MLP neurons of a small language model. Each row is named by its layer, matrix (up: input weights) and neuron, and shows model dimensions 112-367. Each number is 500 + 50 x the weight over its row's rms, rounded and kept within 0 to 999. Numbers have three digits each.
After each neuron's rows, "fires on" lists the tokens most often at its 100 highest values on Wikipedia text that the model never trained on.

L4.up558:496496531414484505520631512601436531593541502384521581556482443554563515449535429567494493463552448528529499602395490445497394494487443530493506531547474495511494510452523460536485514580523493491476533566480562440405445460514622538523536535549431523558437427544451560507485529596520545544489423522448486513448491367617512400569549413546522550422593529531480472489523502498603460433436492505450543499459466406452494408556521519464461515479485470443483492405549525495585470480512492509604473576435545525514501538513522521441518476405414420527523579547498481407489532501449449546493574442606574404522565504507498559450530577541508531475478538472438506501546444435446559485568430482537471508565595555535614414515535549559433475591425481424434438544403536421458614500501499
fires on: "'", "-", " States", "y", "a"

L4.up6:577505540544573432509527447621540496506537533546544575608466507491452511579509591529523509508540489555442536439558528522491456476478503458583491481533461576459459494514499447444515540506476467495544475379489540506534429439461502493451496378651439516486570451470451406529498492552505502416538532505415502420454518607442463494498549458503484533594479536452518567483600517545493541480495440445474496504533491480477564551611539435507494617490490560530481454448563515478479578545475453571444524574560625510534463413463478409500391441440423562469418540502486548565523541585417604518480484512562489487499445562473514552447485532508526565553422514542459523514411543539515511498575460459532524499546500534452461494573473505525543551487498530514509558468525448491494406485576395
fires on: "y", ".", "ing", "han", "e", "im"

L4.up318:495536561474491529507423433512466499611456540437543579579506467451542462503479545548445471556506456457496453494474591495479474482611422523525499504498470562445528581440450468612534493471467558501470553504537518443519519381480567498530504459469493477522535600458453451534455482573452512503473419473463509546516621576614513552503516433480581498539491569421469547514509520543591489444455541491472512475535452535619557425413554459498567464537498469440522565468418500562525518461533508498499576622509496450484531524495394392499570512435506494546505531511430441503488470442470531458469588459404468599412532441550466453513547486515525434582503445483589450588474560411504467479502508455458412492591541459540440523495612584470520480508454497530456517465532463448445550531469528
fires on: "-", " ", " of", "on"

L4.up253:542486456446489612464493453430504553530409501441513555520446484618501506612462491498529512543534466490432526567472567478447542571427518418460457477443447470487484526479493441367449483488499576506493554504419559499518535462503619623428536557521517439625523507463407445468576516487475410481507471534350508462477565482537485475479441573435459539422428384560463505475479487572577543534523475507484472592449480487487500558542466611475464463512515493409521547542485444565525406512512541447477463655429448498489592432536536450592384494560457485494460513489444446471560544467535456531448524498682440510453550456515478459540502548517478536491475448430585526551530536506544525637568542429477556497515449545531490536517506460562519512494551591535428533513454440474562504495456398
fires on: " |", " ", "1", "3", "2"

L4.up516:528451555443392417515512479512457511492498473519403527527549472568491495513496386515575542468490517514499509548471520471461424446470482418520558546549591505516499456450525535454533530544513530439571466499443451504502565500439507463412535477565521472533473535437378502531508507557448499495536530518479443495533502485575498436436490488499475433520457549486548406521417347428597460515428492518590457517531545534479593470556477566472497518425377478453513440408426592461554523581444499541470437558444556492526522527476470527570517465484503455452553412473556470593428461562487611563501511399524520487475596491508490531442517452503516613538453462443517403616444511544557491452472453562532627397454516498460511466547516496469594496567488468524513538543589562500546464441510516
fires on: "s", "ed", "va", "z", "sen", "'"

L4.up361:522464528456472499531464488482526563423517479452558498462557525541563509466458507504499565516511506606477460477471511536516460483508471571491484590453495546448530525554522512538463462462457411450458508616476507491568520533549428525659568546472490536552473460476504602455480505469539485439550513413441466514456525521590429465534489567525524493465473545461575494482537429422491541467567519484484457518442461479596463480444481521575472482450498383545390563511503405502477543474425411581489550501571567517612503490474587457517600514457613512477350489489480511586519468492399530542504457431507432449507412596473535522501525473473586498459470602495495499512492494619513554509486454491513605487482560541455436542556515515497463486408388469474564540602420491487543461475484475
fires on: "s", "as", " de", " Fe"

L4.up753:404490506537538501506376458528535596527492475440573488599464483559501416573538517410557470412502456491597480409511569534510523483432484421574541499452514496439519507566492480446533451567450455627456449590478443515467558519433473493541485444489466516600553503416558408488450452542542492494559447552502467558487573574485438537574529511455472552452441462478421486583480418547582589480454469494560588489505380471543376548426427544574458472547559520414430517480547505456457474453521473525499416511571498455513521481472533390435470464445490534441505574580514525549506479499527484494472558471497429580563567480565532440502523544495521460433521580523509540611473513491520492553378453570515420501614493617507503507516502468415544484523412532576413565514486449515640552493537439
fires on: " in", " which", " |", ":", " on", " "

L4.up481:521483496423400512477487483547443573526566624443535536490464461484361518482536574431524489515518505498473453488528543496563540392444471474479503525427461437465478630473457465399465505503563480507460440432546455451461506462476471550471488583492459456510553465495454512503529427540550382449556449540487471490549512486457396473499509537537503509514536491517473503543537485628564556557459558400598475540462495559567541496541493589584500490508449554530474576526507522506475589518500446443516529562540494476529509527356643472542514459538547539488510475629574548480465546477468461424438418557499485432411498493513467483449500469510487435481485469636572482470535449473446506537463554428521524523450507504466487528531603526607468509575591491482416572555524562502521587480563528
fires on: " |", " "

L4.up711:491489558457509420394517487573497456501536496548489441426498527537465476422588472440451511515536517468469491500563477498537537537526543551462516528513516599445584622499486531509567470558448428530466493527469508456483452429441414448544527597576521444530500541548526628489431438436509457521428552531511522475481575522511510517481521457499430438480500594479552387487527458529493465503554549470516514544539496474447606452477440490461451470502559490578505430416613469462470496496533605412473656422533540470552491470539470517534526577477484492455560546574461514582571503513493525500549445501481427511553528552505580493466512423512496510549512642514406432562451579572470350505460556577475510478483484494468512530562529508514539486438467465477464562404495545469487461451557560
fires on: "s", "3", "1"

L4.up101:536499550527492504466521534420632566604550607491502486518447571532493475462502537435449467524475446515496448487451448519490462442492579482436427495457542563459547534477527454516474482511470554475454605423593578519497469487528523449549513437499465470571515473556449477501541407515660498446552517520471541461419533585480546525444516444496566441509462442484537515530605476498494477429507475459372448491562524613502564532543564516508456503585467454432499429455475463434528484454486548494464547558530484487537503590487555538510449434549531618387542473447444502427471508508503476438419578471531458428507449488459490527563486523417483507462451468496509478427475472509492516538515462414446546421563508543626484509495498552406409451553532459470493480536526445552467504544508450
fires on: "1", " ", "L", "T", "9"

L4.up421:425441448412476457495579501457484583463426543461562472485448527514483474483477483541473500514518427460444445491463549455529535556527534476522467526402537522576529577494508402419529538464511594584416560519521482517452484485520442567405540445614525514468537505491491495457492517580512521464506455608449502455459501477468475527491411466546526524554492463537606494484526467544379536573514466513471495487580512614538515451493486578534470476552581561474482525514482429528508415492415526542468506424422543478393583510507511469592576499498555484390474431551484528428452405499515419584499471477494467521614550548523477544507500476523512516498505532598457572524504551435602438391444535537645462543528502477590473583508465437484450446477531549432456530490490413365476571517527494
fires on: " ", " |", "id", "0", "=="

L4.up508:544480586497503468427468483425543451505560426426480584453495521572474549450551518553537572481478504485559514430583552442495483625501507469516403529470572540489559457527569520492523467490502507558460509521533529554552481608551498515560417547518495551439465512399466456529485440420544490346464532548497522448449442517547551463495560483467447535477542476599504501445543463493494396520462480569546482535594500480498576489493511354488505517476475482450528481522451459492521414500428495518473593512511465409548437512489446474570522448538434478472465552444456521501580367470482391487490493554476560391434456425525529451599516589508512479553342485429505494478479526477503449539414515458514453628609409488545445544621458495529594432489479578542490457471468457425443439488520502
fires on: "1", "2", "9", " ", "0", "–"

L4.up103:557483509428467505498495471556471512520454524619546534520544328456510529446504565512465499526453433573449541545524457530446524527466557486445483505532517505454449440552584449446526480551485396572492352428476559531497483480430436488439447500591593494473568526386406590560421489491375558485540483481555513564414576480418502529424453571475507476479492457541439502474620456459440488551504606563485532500568445489473581481477416507553490590501479472517471452497615534481536445493474532510476397529474520580609476440554572495495479470558532398516501497530497568490488486593411516543496494513526535534477489519516442491403440610511405507397477403465430439525496463531463485553547526568570560397487497470506475525539460497527538449478452539551562540448555472496542537495440538
fires on: "e", "ad", "im", "d"

L4.up501:457480550532481506563480511392539453558547547420480497462532608409604483491461551452478476489519508505530552515538528483440444459525423517463431507588488485478514461554493557479563446480558533567566530546484486534590452501525502483468476516527476508477537540462453435546516476495402511414516475494448482472416523533470452507644447481369497526474506528568495530453489564598492434497480465545478530552520430536516410541441527477501515615463456476457571423516503429478411496470496408477513466525532512560478496541553493551538466520535484546428458497445461575458620510504360523458495491521446561422564519546412441502627603582480572508580573559445496487489432540504538454472444621447467404535480600483478452524499501533455426480492444402420382532517482554422533496472557432
fires on: ".", " ", "1", ")"

L4.up400:479484555441491525534437511515505419415487537528501429568461515605621540523427486433465415481470456460492534469534522498504505478531510475530446554500496557471562483470419571510513507542450468494558580607501478486511560508481463598503479503544429587507498503409504444461540447448566453588527452498500514527567525463514470477519439522618464502496551542498529483404540553507511472519559451528548411521427428440440421438423484440553494490469534432498472464456474496530520519515493478501457534450450589524478459541430497520462484572453579509500518480502490575555505495426501453514513464513586547567481477454596357455599480467505514488390473435577407537429488533557595518515428517505504511470446447526492465564479491513556349578545526529586556488491477522450559447557468452
fires on: " in", "ut", "s", "is", "con", "as"

L4.up36:469389437474481438498516515515453563437517513388495502502520521577633526480519502465546486447552507464539492512503476426539577504417512523501574435574504481413513504426526489528526494460529553488533563484486635528456481505534512547513487482543481506545493472547483556486449477538409409474593600500469522378516605512444455481690502525535464608485402504437448451482416531506459498538518526417441495506506417476450455568530502384575482422472563535620629467448473450587485457479573519459567443563488447493474529503609472539509541505547479551594515536476432485443533497467487520443481483476524396554416488548554571594500454411488524526476542556537509435479483529508506518470527356511562560550449612511487472376560603628495485535484426483488412553547583454549430480534441558
fires on: "ed", ".", ",", " and", "ran"

L4.up159:486449453467537481434469570505590541610483536475469508465509517550484511542507483356472478507444466556448458486454456479531559547424557472515455516464474526495589560409570461525417472538387388492495463433494573502537504566469529455531470546560512443492439564552476507458407587528509577472554465544440531456579513622512513420448433472552555480449531629518498448484508531574491519561563547543453460515432471505478432435446523485439485503604563500555506546511454476501546534563429541542411496524591471536490498484499416535548473434493485483418446488562539628507453444420437436520477513518508434466549526545394595488474518503520581502478581485468631436466505506544499492465466530523587529428499604467475599510486453565487427461481451469550467590510495523477539523396479468
fires on: "ed", " not", " of", "com", "ly"

L4.up644:508429411508501441427491463533407524509427455527579448562435522447443509518501468454504526491397452547447486531538465511534463486567518518539399507515530538475500503555551498492387470486444502472516418447454491535521457443407499599461480500498474471479406530542571430503564526440469468519523584645515439475501571498465492508459635491552469493529404512536505606588507561572460452536443497529522491583504497488473411585572520542512524510500483511512466414511510517473463486445444503524511484530498505562591544504577514540493479573520436459488514529503479505498533460462565455483504475558567353495447538528545461571468610547516553486576427462497500466526517528576552414538439541538535451512604446493469412513453437526558564515536453441547553522471505456480568577512457423
fires on: " was", " ", " is", ":", " •", "."

L4.up723:549517436482521563560512462517472457528452496409441499477557573527427487543477476486509420583470540481558425491469568455426487482531475454463500488524527524591490558509423474466505585449522503427480597529569576498573465559509622546486542454513473577490510491405476529534497599565451493460477499575460499493515454452456435509528554496595595470413505439518512490463547479498580567464474497546456578482492497498459510481486558493496461594468584478393488473499484377511536523468501440454460474430478509426589510462480549476469526489455581531538528565542496512512542550559455609455446446533554449504468543555454495522448509365519519462551558516550476492539523513545528461557554524459500599480496556467556543321485466528529523529464489605568443546552438559400520469437500526
fires on: "s", "-", "en", "ly", "a"

L4.up66:479554514478463540510521545471545461430411477436523531478545551439535593453571474514491474520552483492495496622328479583454476547473429455490524415559484510552446522539534362552465477494391491488425521444442507486559505464463377548506539529521501491543388503480492494459540482489556482527496493511492351451573516577509450534430539544307538518515634477528511484502398595467483372436445565573496544552509411421453539492457550550468536523442574405444490530500486409562530561458529628414450555480550504482425510489533505542478429582484478541506525483477495487521534434476460452530434481496654477419518540509530541557485557442482496562528502603502446539477433528542566472544458474594425560485543531538573539483513550485480525456501480428520458577497483527495479508511552547
fires on: "-", " was", "'", "1", "ly"

L4.up395:463493420352471525395459456503459588538529437505542610473558461456546481513479424523494456549560549489422583494384541460463607461426465475487409476472506536562549553543452489484503606477506347469470473492494453469552530474484617518482507545530480571514475483561575503515481471536514510478540364465438539549508565614524589608530416530486543498463505530470568495490469515548463556489534496504487520546540486511490597499475473472493468449507556573469536475518536507570513511456507510540583550540531537429460552505453512544499490489379411518552537489574482459505527511440541496432463492514471458457518512485419557528503540535418535465549526557523522447505481435486520559391470515407581414482443586497416505581474488567511472584512496500516465461563641511497488491437493546
fires on: "-", " of", "9"

L4.up633:465515435498538434536541542488478570437475452538512514487393503517529501573469435613626421489525466412447489532521478537539470582500456569382458461522517467488459515514504323534523440484481478454422427490550536468434482420463437540480467498437566519521480517586488537527509481526511518540594463496484504524554540505486552499441446439474494565507556450545496378447517613535450592533438469415493529438536488558478559453505579450541501471465545470505532438445484473496574530570593520489563400500475522491510488468540554476543455476484513474501522487475464488511468561503537578524427450467555488597516607516451586481486545494594503465525604521521486552515366539467610639354565579571467528505508512540507428478516565499476440547555511478507441467444433411389532500517389558
fires on: ",", "\""